{"n_layer": 25, "d_model": 320, "n_head": 10, "n_kv_head": 10, "head_dim": 32, "d_mlp": 1600, "vocab_size": 7800, "activation": "tanh_gelu", "norm": "layernorm", "norm_place": "pre", "norm_eps": 1e-06, "positions": "learned", "qk_norm": false, "attn_scale": 0.177, "bias": "all", "tie_embeddings": true, "parallel_block": false, "init": "uniform", "init_std_qkv": 0.0182, "init_std_o": 0.00258, "init_std_up": 0.0182, "init_std_down": 0.00115, "optimizer": "muon_variant", "lr": 0.00625, "beta1": 0.95, "weight_decay": 0.013, "lr_head": 0.00785, "grad_clip": 0.5, "warmup_steps": 200, "schedule": "wsd", "decay_fraction": 0.578, "decay_shape": "cos", "final_lr_fraction": 0.05, "batch_tokens": 32768, "seq_len": 384, "doc_mask": true, "train_tokens": 404800000, "steps": 12354, "dataset": "wikipedia_en"}
MLP neurons of a small language model. Each row is named by its layer, matrix (up: input weights; down: output weights) and neuron, and shows model dimensions 208-303. Each number is 500 + 25 x the weight over its row's rms, rounded and kept within 0 to 999. Numbers have three digits each.
Before each neuron's rows, "fires on" lists the tokens most often at its 100 highest values on Wikipedia text that the model never trained on.

fires on: " had", " has", " have", " Mas", " imp", "ow"
L15.up337:546505494489499516478541503479491505511514487500513486507488510494534511508515502505479494433532508543514517497505508547524503546520498551463517538499476502530482467478544475503509532464511514466425499523508518500493498524519506518521499499502498523505544465486521491498505484464495497475
L15.down337:503499527493518532497504534529494503475489524476508482474472515518490498492500547490504453485486498553499542530465452553495475502518541514469503508519483499512480466515491452471508490514470512484485514500523535543493526484505545534492496501522479516494526526507537537500491528491483512502

fires on: " States", ".", " US", "s", "es"
L9.up1130:470491464530504504518505484460523502522512484469516504515476526457514512458464479494493496469537513499478516498551473495513496496501535461516463488538477480491498481521540501452481505494473523538473533480463456453507496496483496541490557504530513526526515507478490492557521519449473502483
L9.down1130:499505515489521515516503489533467475465561556490494484513512501507505475501511495527489470515500544489534490488556546470486441519497499525470514510502545530486501495520482508514487467496495536484503506474524529493497462476475506468516521519512492479479515483559474426472485490514531478495

fires on: " one", " per", " 1", "1", " each"
L4.up492:494525457476548502495540522547452517499500510505477462494527493512473498478493512500527524462496480488540519496527539488462497512549474503507515465503501468455470539504531531464478448478496533556542521537534496477541545452495500537493532537494498477482500473518523494504475527435487484481
L4.down492:542537498538501517503490494509513504515498497462498480482509480500484491484487481553483468487485473517541457493544558496536524522509481521511495471504547466498436536516525457496484491516480526528521536536478503498503510527489487490506546553479516502488521496550477470505464492464470432487

fires on: " p", " sp", " s", " st", "omb", "s"
L15.up1119:504475487483472503530535504502496492510493433496474534493529525462497496547484528470517515516534498475513494487501479519509520462506520521475517468472469497479514480480540461505547499513514449481486493551539542508519527536500479469480486531509490492542433517497488456515465460508517475436
L15.down1119:497497507467511498460512458479498498495465474512492495484533495486514462533525495539530498525462538485490513535532497478472490497511515506469509468508521537504501457501520498477464508540520518511536499519508450536529450523489484503436481509484445493457473505520498493556484532498530535487

fires on: " 1", "1", " per", "ur", "oor", " Kal"
L9.up442:492532470516477531478513510492484460517536493537503495489523487494478486478514483528510500503530483539482494537473510523487480488549565523490485499488539468487495527454502486511445483537481503517539490536503483475505527507530501510533483487492514500465507509501523524513547593482480501494
L9.down442:454493470500510511516465529497486532492473456476505491458527491536506492495529500520517498547510473576509531509481497468525514500470493460526448467470470463484488518520519495524542489482535514550519529531469486519514503480470525546476521526445484486496537500502459469560500520451490474472

fires on: " Y", " My", " y", "Y", "y", " Det"
L15.up326:532542503522496540499478418492479489537445522475511480513508495486504505485475522485502496476496513530487526500480509522480513513524497519443489511533480472525488500534545510486503510478473533514516555493476478493517514523502481518507514511545536538484479470490517522513524468537489481495
L15.down326:497469506448477505455489493493450518529505511489491466500551496519520521527495513511500488515499533531510515508541487523472518548550525509459463466472539469557540495461492525495527454495484501470483503544516559525466527485507533529490478558530503506545525451525538520511497422517511527507

fires on: "p", "s", " mi", " p", " km"
L4.up1197:474476491469470479489513505510508480524523466540498521512517496487518499450516466467490460543511468508463485511520456489527484460520523482486490518505535501485538474553512470459561545463530526495528501541488484522560514492526497478518524489528485498525492509482472498568483479446473448474
L4.down1197:488536500498447485527454495472518475508489492499526489482487484491495477507493519493446492502503499506462466523468527504492523520492566517479517508467497557498508473559504511471514488491492499483513483508479507489483500489546519495481510520499482534515514515486535550514468503517519492525

fires on: "==", " of", "===", " ==", " older"
L9.up1545:478470498500472513483489503480525535494520486498454513530523524493510489512489472474506501496516539542474494520518547518465484521539527520522499529461560501509522502553468557539520519497486474516514563463499508504533518536513527532554485546529492511491476490457475530516519461460511518555
L9.down1545:461545531457448511534501522508492465452514486516536531521469469486523493496498551548476503503513477461508531475494444504510524481497518495499492474491500509499549487485506493502460466499441500475508505527536503525471499487515534498493517488515547494507523493507495493465497508462527471459

fires on: " such", " in", "==", " at", " by", " World"
L2.up1112:518535508487488526534516489463498528454503481538470488517523478511511453509467533474478532459495495486468488464480477470515512543494523482541476459521526492518530512543507461504494516506526493516527495504499474471520489499479504538469489517489512488490507475508521478525521513496509438514
L2.down1112:498523519463502518528517482490518490491502511505512535503461502456533546478474490513484473498504535493499491486507494536538494527501487512508509477475518526503525514492511473517489526464515548510492462551551504481493482478531485542475508522519552511409508473471529435483503516501454489506

fires on: "|", "et", "|---|---|---|---|", "á", "ere", "'"
L15.up207:515476482484476501470483488543484546535482510534511497490458517487459494512491499468495484504488520465497509509537493532506517539499562545483477520488509464505483510512481494457483513529490467438521527492510463479502511468494480505534517489489547495522469503493524522517498466524488510506
L15.down207:448519509515487553509530502537494477486498490494523518542497501500510475520459528528495501491484508472474474482503477513493477500492512528476528495507531484492470501479469494445511483472480506497538514502518501495489523485509527512549540517494511486426470474538506461530487470468483493506

fires on: " of", " in", " to", " for", " on", "."
L9.up1020:446495503491437516502513509521511471515494452493476494520489487492520473533507456454514488494495485532519506479478518498558518486514537489472502492507491456501469496485542529541557538497522517520489499471467451504526476500517487514573470511498505439491499530484487464517480459469517522481
L9.down1020:505537469507512488513541506499436503477486492499551469550500466509481526468470502473497510499520518477515498518510497514483502563447484528487535520522506475488531501506505472496494477538483489484507526506553489499509501462477526520480514510529524506465496482504513508468468541495503466475

fires on: ",", " and", " to", " also", " then"
L15.up1448:502528471477467526482485523478467481510532481467554524509492505485511514495548494537498460471538545540501465522505481511541512484480493498488491482493517542517523445489523489474500472498472508504472445466538487512477514510534529477519486474526548488444523469485492496486479490489499506504
L15.down1448:501532517499513479497504491500501543488491491509498489448508485486472559509475467525499453461485486469467473488501481482496466511445485557497536507510503487483526483455462494444509511475496524504482472472473475560482560482537502474498490510489537501499529536457503502483505538511473483497

fires on: " and", " with", " for", " in", " to"
L9.up1042:480508439505488526495528488520441514522472517480478523501493468470482508516513498454481494504526457512504479526482490498519556464542504496493524502497476468491482547525492513542467555524522528474550513545519483477483514499481503530558471522488492525470499482491493521481487520526503495494
L9.down1042:503523523449480475476504444460469496498531494428541517510536528480500491467487544502491539474511517525488508488520519492490462553490519500523525523515517533539502525487497484519495487462521498469489453494503519469520497525512554539474442518498506496472511465506491500549500478433513486486

fires on: " en", " Const", " over", " En", " around"
L2.up1312:486504538505474504525488505538494518489490552542512500464468452517476504508569517511515539536492518534465510437532514527504484507484452539466510521527529471441499532494522520510529470497502526498531518520467524528488461519543488512501517492500489522494495498481561503542493490491513538522
L2.down1312:516529515537487529493446548537487509491464512494483494493505482517516509519523466508508495486480528513484509482503500505510516514457443527413501513536480494453577524490558507531535507517521535485533516500507500517496472532493491510494516483480452504483512541504514528518480525458520513504

fires on: ",", " and", " under"
L15.up682:493510455495503533521519473535442486490513515527478497529510490486455489534555501465483471486512533485538471510506482507468499477498482490509496502500502499532522527521463494466485532475471508501509485512524447517513499498501474512501489520523476471496516525496546515508493549479526495481
L15.down682:513486497527460492460452454499557475540490497482536475531491496510497508467497491488553500496490510499498495504462464466476471485491499522458525528450529487569543531471482479485517480499539532502489500487504501528486483480491499498491536499453566504499500497526494483529490445471530481495

fires on: ",", " also", " now", " ex", " often"
L15.up1534:509471441477496514483526493497499533508504446501495540494485461512499513519526496531550470493509519507509508542460508463489468503501520541473510504534500521529493472388515521486551511522505524524495499486497507486491508498511506527520521489508504474505482525507508456485478466512510531501
L15.down1534:504485476468499489498513519466501486524479501498546511488469509475504494523501493519496503479524490499478508531497497539538520519472548521481502490533507532488497485523527480487520508477482526496487494494522505492449513544511522502538469517471482477479536493527493480519498506544479523458

fires on: " and", " is", ",", " the", " as"
L15.up1015:585505498457478517523533516460476450492514448549490491575499489520545501516504483460529471439466471496512531501521465459489511504486501485502540501490512456501492483487540486477509496465492475512551483510519467491496487468529516553485517509529539544494479534468501511483495510482504463479
L15.down1015:491484509519503504479514496537507490511471491462494489500466505518475532536462470476422467514468538464502471484502516505534501497549488494510470519534549444512493503438529514468439495474504459511427543493498495509477489515470512516514484521507491494515553445490513532493451512489511510509

fires on: "==", "===", " turn", " under"
L4.up781:516470489495469467489500485494478504475511532513498510505517530521510459502529508479492456499500512520464479469468520529454541522489472513521452527448520461504528507440522506521515520555503509488479545497493496492503484535502485524491533499496492455467502468483443464497512479488507499500
L4.down781:521505517532509506498484505472490509466471499534462530511454446475515483501522529488511493486526504486507485482571482509497507493459489444485540529520558510529541531489535504490521472484539528507486494527485506465507502475489455506522472433521474540557472514462532497509547510487492468533

fires on: ".", ")."
L4.up604:484485489497461527511503564496491540551485472476502512497541487477508546504486507483465484459474502493492505518521454506512510499509527411492472504527515521454528540553509551528498507528472505455509469521479479480451492505510458454522476518514503488541478456495503494473503493510494481505
L4.down604:482517460475509516503482495465505530519451483521516552463498510539488476516537510476503460498528508492444505506528495497538502479505507442483495510497530533444522510488511551515485492508516482518496454462510502523477513486513499500475546513485511497498480549514453500494524477499530461478

fires on: " ", ".", " to", " for", "own"
L4.up514:508478513488495531516530492478528510533501488494493525483507523457532519547467538541508478500511482498478504567509502493524523482486506448487478543545495482509514506521527521493496492489489508466486477546504450489488493494551492483536488489483429503529453463494511499526459499460495514464
L4.down514:444521500493490515470493482495502503473443461485484511526524488511482475506474468525516472506455509468531485534448495534563538463446474466532496469485495505499492490536498548520484516520498494483505500477512512488462532478546500490496456491463464492455458533500510514508468526515539507472

fires on: "\n", " |", "\n ", " in", " sub", "."
L4.up294:449500485504509481505513525506535471525523536513468507454466488486501530537534453438543473490492460511492530538487528495510520503531496507497503469510458449484498492490528503513509473469503507504482419535486478516484440509456514495493474508523525476537522488485508461555531535493494532491
L4.down294:502502468504501498510513446526468532469497499502490508446501481468501497524506525511477527532470495509533511524483498538531495508491522553498513560503531468514484476459519486507542487547499508550512500541468489529478504476522510544454525476493467488516475520423529469512502495540539501524

fires on: ",", " and", " more"
L9.up1527:502489478481488518548507497480481462500537489545496517468518499470459534529539478495517499511473509507507462476486462501451532517503520444535537457473484457451508532440496469474477523479511473502497522491522479459501480478507502541493472516517512513504493503481509490534525509465465475460
L9.down1527:498516507521483456500499526470526501506487469494484514491467489545481472560511492497498497470497538499541517513491503476501528526506449471494458515529540506503522491467493503463512483475472500475473475519486472495497508498469486498541498511529502504469496516472497499516484492556499542545

fires on: " in", " during", " household", " at", " hot"
L2.up327:496502521514478501479490462475538535481481515509469535525514491505487481490490459479484499487528461522458505492517511520476486543471502502533494484494533517500514492499511481472515482471482548473525480546562464540510481497498489535499466508496514496505510439471540489535487518522490472501
L2.down327:498496499531455525507504461460486506505518522448504513490484466497451510524467528488541536499508479528484488488484496497488467497478535483507507504436491502490531491512517530496506492504507540470473490520557509483456483542477487495492482499464534516472509470469503484511468520503489511494

fires on: " |", " of", "\n", "p", "pe", " ("
L9.up1158:516485478558487459491463497431511472523451546531542493482514519467478484485565487514512524457528502471485479522511476484501514470523498509473505492524511477533471476506516481479486457478491479504512550477510515513498486507518508479494451513483501532473499489509477517513500499488490510465
L9.down1158:457504503497466476512501500487503503508481518512493488520531479507542506500447486467493493500512506457495513485470503487512482503453509529513512542464489447446505512511523482504496489483527551531504496489537464451470543494466487535514523481478565503519511522478524533478479499482514442497

fires on: " Europe", "iv", " Africa", " America", " play", " The"
L2.up585:507511489489503527544443504494514547536480488530544464510539495516497521512520482502542512496483472470515514522522501462476508488503500484490519481481447488483458503508474503470490493473473476525487486478464509556520493493508480480468480520467509500491510539518482503473532467512480499522
L2.down585:533526505514485511572529518523487483479505528489495515480531457508511505541528458514488446532489486444537517500514436475497488484532460553508465467460456483481503502497490496440503480478512497507500502468522508494506477468532492493495466488500507502486505510520469506495465498538487518502

fires on: "é", "eb", "q", " Ph", "p", "oph"
L4.up1005:548497511542509489497515511500482545476518444527524531528480450507480518480490487476471482508484464499456495463487520520475474516475462507495469552505513477507538486546526482479541493480529493550483493524526519513512477492534497475535493534507461496513493461481467530522502481440454462502
L4.down1005:518480481466499464462513544478446490531487509531487457517493455507514536500496523526462481500530484470446524494475485444509444482484517499475498521459523477495498478483527511547500469475470480501550509511483518496497513495533477492493487494472468500550482494492491478446513486519495499515

fires on: " It", " it", "It", "form", " Form", " minor"
L2.up1031:499472535481510475476496452515500511509526476507495500464517534495481533527524501498478497471495504469474507515481491512542522528496508478458481500493540528468489516553489465504512535453491497517525472498491496517481499533499509522485494492522484516483455485518521503497523499502502520503
L2.down1031:546462516478492483486523464487505512536500498479471529490550507503502472526482500498495498527496525447486498538508470506552506434501543489505535491503517513507477518534492510467585522514478459507498462493488521500493487521521507507473503504508472506526469499518479528474543449457491526468